{
  "n_layer": 10,
  "d_model": 448,
  "n_head": 7,
  "n_kv_head": 7,
  "head_dim": 64,
  "d_mlp": 896,
  "vocab_size": 3496,
  "activation": "tanh_gelu",
  "norm": "layernorm",
  "norm_place": "pre",
  "norm_eps": 1e-06,
  "positions": "learned",
  "qk_norm": false,
  "attn_scale": 0.125,
  "bias": "all",
  "tie_embeddings": true,
  "parallel_block": false,
  "init": "normal",
  "init_std_qkv": 0.0162,
  "init_std_o": 0.00363,
  "init_std_up": 0.0162,
  "init_std_down": 0.00363,
  "optimizer": "muon_variant",
  "lr": 0.0182,
  "beta1": 0.9,
  "weight_decay": 0.019,
  "lr_head": 0.0092,
  "warmup_steps": 200,
  "schedule": "wsd",
  "decay_fraction": 1.0,
  "decay_shape": "sqrt",
  "final_lr_fraction": 0.1,
  "batch_tokens": 131072,
  "seq_len": 1024,
  "doc_mask": false,
  "train_tokens": 573600000,
  "steps": 4377,
  "dataset": "wikipedia_en"
}
MLP neurons of a small language model. Each row is named by its layer, matrix (up: input weights) and neuron, and shows model dimensions 240-431. Each number is 500 + 40 x the weight over its row's rms, rounded and kept within 0 to 999. Numbers have three digits each.
Before each neuron's rows, "fires on" lists the tokens most often at its 100 highest values on Wikipedia text that the model never trained on.

fires on: " p", " m", " P", " th", " K", " t"
L5.up750:501501562477533578521591411457501532445470478491555484541448551504443514512504508486443455506520573509595475424522537497475513504532513576491405494491466553474488553524458474513512538505467448435571439502429541507547545493509502485531509504511539521486518554448526462417471484560481555480509548514532536544516492454495505560509447525520500566484507539529486536510470512455489518426452556531486504482451524504550584494521521524401549490590505514501445465563546575452513555460537507522483438447493522507411511501476507521442510551455536480455551445502431517463479459521476485436

fires on: "y", ".", "ir", "et", "ur", "e"
L3.up769:568474540446473486511518503412472465516490529499469550500490493495518491484517449452467524547500504445530504548500530548403491478450409483533491519501397561583520547556507513493535553539558482466510520494437498484524447517538543570506503456469547418500440478569457452479490529487454489455568479508504582553551487451566485516470411564530544440507541480545425610489556451537509561528478472497489505582521506457428452497548497504533431544548452510507494479523510495554420568488520450492517483550508563536509496467527492456518517582490439455536537498532507488524564475526481472467

fires on: "\n", "==", "ide", "es"
L3.up634:487461455491473560427475665512460492444528456484461504460523553480540579480488386453508532555566455458547488472503413527508476480531543470488517481563495471507491489524459480498447471599491434503510582482514507479475411587584566511543481460429472517532493538554548555473540443574507477454435449549500547494489488488488480470480564504498470445403539467476555483472557510452533509531498507622511447547460503455488519530441487566419507506477476472505501468518446533495516469514525483512540524575476485466561534504502500491535579489553511453471448513555537473427494499473506470422

fires on: " this", "ed", " First", "ost", ".", "t"
L3.up859:522551485550451495476498543528449488511524413556427517532506512515492456540482491490475550475473491464481531528494481545500510546495552485514449513536517491544534452510525491441502545544487481498485498459513496539421468508488465445506463480348577425430531430494549570524522433516560441469525567562522436445487543516474480474518515503467487482470518560512494492423559495602528532567555520604506463545542439468420511473453488541464415544564537517537560598554512470529525459498482456486447498529502584544484479515530497455486522492463488585483523396513467529578552530497460455504

fires on: "g", "end", "ena"
L3.up314:501495446452480578507489492458421550540545555552461447574493505526525488479499487507506546470558538519456526515496445506497528519460524542461564514449454477459491498533520487468534436523464506468492538425524456537450494477549479546505457469485474448545536449539511553443502599529513520562422475461523511519511516566542499497561534526489485460514447536490525482498429452519467455513510563473469438569529512434501535512586426595493476467423455536538478517443458511463506511469570469494504501512541517530469511481528498448473456495574566579456508462547539495569581542483485511512

fires on: " h", "s", "H", "h", " law", " H"
L5.up651:570410463535539531485480527541455512488449534461462470488456488440413541551544474437500496506504455496532464501503476482585589516470462502475554479529608504502519565477447465523494478530542512442445565490485521476536533464467492474430483541469541491470418513588476459527502507472507475451482520490512505533499512528504546518564500518499505504525451497494536519461542563493495465515498512511584440472472445469474519478446467487516513440512505485518499544522508513495571543485540481478507532502453463550515453530435565543472498545471519509510484571579501499545540501500586515512

fires on: "ip", " K", " k", " N", "k"
L5.up647:505494496537509454504617458485513499540515458524438541542496500513504529522569494462456482513521448442454495456495450592435512521508509452537512500475497445466526590510520436502538578516439532498472499441538508616429580541413506434504474489506423607503545507499553502487522555417514519483549509494539558432515470479525550488514539553440490527450478489545436529463523453549493465505487487434509465498480473538487509533510577514499556426469498465454522526446504513460531534513490502465427506467517480508542459456488483487522466501483527566563513420545491626560460510454508539520

fires on: " Br", " Gr", " pr", " Pr", " gr", "o"
L3.up273:484482522512494526499462512501522459483614506487425483479540434557428518546455467505482439567477522572436503480493433560486473481512530494492555459553541490509511460519549404445499486535526430503436512477467506498465463514504492492533491460417489532425466489397526525445565520534524454522525473462514552480500516545511538561581443478501407443481516527540493513491484529503522532531488477513546522523452440416539474468555545466497492477443465525506496480526504450555544465614471513492506523471532547467472460457537515481549604553407519524507498500490524496484477566515479514484

fires on: " not", " dis", " l"
L3.up109:498519553433498406425500473488520449573496493492547455464498542541540456621562474497481519488450505512575501503520448535503517492505543536539554462534455563510496598502488496543533530458519493452552500519502431567501505512504528462561463519478493470458392575459468424519485479504479458523546523485537544551465503531517525457446472548511484533505511562516490434452448443508532564535525529472472460490537555518469450523490531490532473507463492443505604499515469518544529497539441578439451512492516443497527499436490477528493490433418452499529564503511444515593468479471471426460

fires on: "a", "h", " c", "\n", " Go"
L7.up880:499488419494531439526508560377518466544546522536506510435572463471519480527520534466495525541492507582404489476472503581476473500504541524504533454527492466523489442567444410486442446482543506458532521416477480499528469532565566560593529542508495513520447524543499463475478548490527496512559523466485516571436516574460551486476524520445455440511518507501486494530481497493532517471505465528474592471467458494508411497552494502448532497535455468537578496484514442518536528550523458470481500505554481469479509482461507549465550464433500472444464500484459493465581584460507554477

fires on: " to", " and", " &", "b", "ad"
L5.up48:445433511463508438449483531436539479458535531519493483488472504412504542495489496504548542523502549524548512493556524468448510486512494480507527506493511455491466491624516504460432525486468395536519520413458503552529470523428493505529559533503564529489511436541478544439513457519459490451569462531557466475530443445476470475505538474555565431454551467519554509587549448429506471518402517541531490537475483520549486605513484550513446521507467474492464551442462514536464481474488547445526565526508424460506457547575511483448511522466474527530538468459492513567535404571430462470

fires on: "up", "ap", "ip", " cap", "op", " Cap"
L3.up194:458419555459524489501504489497469550554530489520450570427485479473525413497568506480499507504498444481560512416486497586441495547477490516435554516523482431412483585514537512586506484493474520502431554458543534521554530570502516539486506459504478439452512478464505557532530482477523481558443442560503543439509522536527517418480552524564497492457551533549464473482543487501464469511512543476526493510541484486491577570506521439529404483524541577519502560505508516485562481473496557462492527519499467423520548434476524457502456562501454464445487487550461431508506502498478518515

fires on: " H", " C", " York", "H", " K", "-"
L7.up217:596489497552434510502566525538468500473540514424485447447497482492458530546481557476504464500549479487453507470468494464620517520507463525584479474559518497509511574506470515510542587454414463515475503477569509460503482517456515445523467529527451505498466512491478460484514473518484511479489513461377526485469569540504546511529506460498506475501480511458475521541488432533448523559613503482513542477479477497465518564460538459421512517467493535564545473524500547505483518516548489511496523540429525463515445453517519522462487607462532496542475454500503533504538553537459438507

fires on: "an", "ant", "ent", "ort", "ot"
L3.up660:461510487505456531529489472467451514461519413462483459479468475490567533555470458493452477454571445494604489513499491547441553481471487424533515432528532500486513490510504520482480490509508443562546502419449402454530459529463489520545440467560548499470509555497486460536500493529500452485568548518544564545577484505480526502479431499526479536578510515515540487458481466454511410536607522520484587512466562492470569450496512477506496424510489489489471473520525544539486549466511476496443554523520596551487529529512525524499507523430553506451507441548471518517482482513504509496

fires on: "end", "\"", " p"
L3.up704:423461457498511515509562440529484555430500466441477569513476473534469467457482512558454526455521532413483475484603481466500588485465477500457512457460515539462533457528535518533487471552432508457481493521545484469538481419553591465468437496559492524469496466501543524464462530483481541517542455517585431453420456559544522524547575508492552462530534473446403524446434508529497550499468603462431486568503495540516522494510387481569565567519504523452495546559421552515567513493498555522469496559503496544453456536543572441553486483544529490475492470518497553542540509469526518503

fires on: " K", " m", " Me", "K", " k", " way"
L7.up277:561477485525544497541543486526519565460473489431456489515487524574510446549500560592500472508531457519523487469518513524442523526495503480500507541439508565521461537557527458523513464465504448514449493436482562474539529507450497442542456478489458508466496513434507530497505447536504518441527498500535503499521413503566521467487456571527516460557558495593403511516450468486469474489506506524528467483495537478501454513511550504504530520580493516539597463559557462503465504536437536524480462534500500530444505545456456474508558560510501556545455427537557539502512479476491520462

fires on: "ent", "ly", "ed", ".", "ax", "ort"
L3.up382:521455518515432486473436460453495564419569515499551523466510498496554476536514526461539455506464517473527500497527486450445506514455538416493488518468538477499517488509503490552450476464514556475542534448458466408482445568475536432481509396428503490440506510511521536525464409461530518474535430499444539515557614486476495426501506541585580510529559570439426540469566533542495488495553522539513533499523489488510521413573458481464496529528462450490507514540529563482477445479482428484547489492515590511564480565563464450472514551463581517415491535502515527515534491490496455534

fires on: "we", "uff", "ick", "orth", "igh", "ent"
L3.up41:419507539517486533499506469405383579549522445503526466476482530567501450454518475500446481489501465552531495489509528513504543453491492523543482566599464559437513502492506452514491489548496584420565478445535449528564501480394525549442523503460562509501519520443539451501549428550468501456503543444490556447471521487433463481502480513537456459512534552520506473577472568504560543544419540534460498482459528562466471450446473480528450528434507539474495507460528507475542563488503476560566509508485373518458524543494467525515578441465522532594489460496499519554507540542534531452

fires on: " P", " p"
L7.up633:501516530554472460535529503542559543459542470504462588427490473521491472514521568490508479526541554525529410473432539504464522500398451536568492546526459608473452456506516544474503456502450524508474486507527547450578513481550466518550476487553535521573506449521448471489588530500518563527538502442496498521477502472534499551483549541526535518507460498426500551492566429551529432586475508522517487452508441491530521495511381497502568538507450567445479496539446486486480547494550496450520536545508534439468534414513538472532480492497526492480419440472543468568468538495439468503

fires on: "ur", "v", "am", "ath", "ir", "ip"
L5.up351:468497504495449503541508433469553502541527473563535492511528489541494477488506475512423533497522425468540458450520532455466479497508495473454552553559538525487541518491503503416550506513502525481458506461496571426505412592464566466466538469465440469518518488542505478473474555455524485486534503500461438506457501592467508503619494566488466486509498491497455511459510461503562523465457496522538502550481512491466606486455528508574428572542490500404574493556514474526399526427496404511468487513433539548438543450546508514476552451468448491476519499503445564512496540503483453495

fires on: " New", " to", " not"
L3.up571:499570465523530489459479411527563493534479604504491518545375521564548511588519460506438502472456510499525481526459520463474448506471480475590542513468495510493487560536436557467438467464453514532491463502499458494495516448485495399478455484448526469462413559518493470496505465440508483492455485467464518522528492529576454445497513489505523489584443499477490502492513487564482571499525492433537556532474548447482509551561504469508500531487502517467466526508482521450446584521626537466512529474452497529439457494515467503490533422463527492519541513482481558505459521512493512519

fires on: "-", "\n"
L3.up518:431430465541527555415537510545484503523486483508504525452457472524522530475518454472543432619410491458567520380514453467502476536447531505564516511542489427426463492496430483509489464513470507530534497513537446525518504479471518575497485508496452564519496509470497547489542458494523557449488530485500540503492558521515496537537544484470496495453532474591520513385531536506506518537508543547489468513438473465560464519463408473524510470516515534491549505502457534431468511484475479546614493546505501469523558485589514493538567519464489502470478524509578550509489553456530473523

fires on: " ", "L", "D", "R", " D"
L7.up866:501478505498545488499490470480496440550552373528486548433490533478525525525506505508468508537543505527500416549489478443531561491542497476517501465388513444587473470506563472432549453476500503498530570481511533500495459444497518388539467481528536538484532465507495491511533488555491489563485483447508558461465527475539442561491499491517546489462496514510466617463504470420519412512473517479456508526544487534510545448561515573469542485452481531431491485495514500514531547518487504452450461580500534573492523601511528439487532541448455499488525525460550505485530486529592479555

fires on: " and", " to", " of", " &"
L3.up646:531451477504463502525551502474564455500463496422506506505492467498477544505538497442470552485490483468512550459563527538498567439499457535503486530491552462491458529535473489536493525530437469491478478505503481524481513536457502478409512430462435519497458439547535495527515450555490554415516466459544480510525469402517514490513480454511458485452534523437498520545491577537588553521505509508504531523479523507505541582461565463582499497412511496532480488515465502505457542532484567476484541485543529463505539501487489485435523461479547477504589487476482468516469545514493458467

fires on: " C", " for", " Cap", " cap", "ac", " ex"
L5.up687:487453470490466456487519500479480500469530405495503486486522592454466407533515531575475502518500492514534516471489580542513492463514542558494467479517499479459485590546432441563499512543541552566471537479557468528518540482524487460501413522504485427466410512500472476471558490479484469521506550505496519514454517549432550474477488465473549465451475524514437466453492495487512445518501569474526538402518464502501519478487515490490531504517528507499436579516485522540486496484521511546481457576455483493432479518497418495465528508424521538500450513572523440474445417516512452605

fires on: " (born", " also", " as", " often", "pl", "pec"
L3.up259:533482454539496526545532437466504470479492428481489471551461529548418551474563480551449443503509611494500472478532505486484515494583497521561505465419557558472517545586569482436432517510486530568565535596448451472439529536475499509492501446495490480541507538535468515478532479521469507472512471509537477471507521537556480494544482521528479499544466443534492531470434545451488461522514530440508512464567446480485545384518485546542479471604502539529457481452493553489492499466460509447500462474528528524561539588465513523464483535465492445519460470508538535496471518420481525462

fires on: " pr", " Pr", "j", "oll", "ull", " United"
L3.up87:491484500468475521437472494468516482457518546508493483454469601472413494486511538491525482513475476454481500535460490530516553521519479483505543490430520489472467476507520504479506513449563422553457529471422491557478514569513478399593478419435459513466533503447569461519535515483481507443459497459487457544558460494515539522489416492497488417463551559528465545478486494494516473519530527482536512514542423568561476480528526515458492508501488513493555474427436546518517498529468401557480526414447536506478459471476540412527509531558501462442497482511543524524565532476503521433

fires on: " 201", "v", "ur", "anding", "us", " Her"
L3.up132:458477506532486453470462559428535505537489496546480537471508560491446532499414491547411532552587478446533468494479622490512422595524464442511517481486547449507484486515512476545447522470496522545498470540503501472535523498575509487456499532545499517450422529489527454436538428448448500485541533505555432476430465489454545508606471536569507501452464567552473519525571524482532505504512517478428540523511581411473533458553544491508508504507471494475515514475472501532443441500526474610491573507441511478444528431524471426449478486471525500489486528506449558489515490479465525516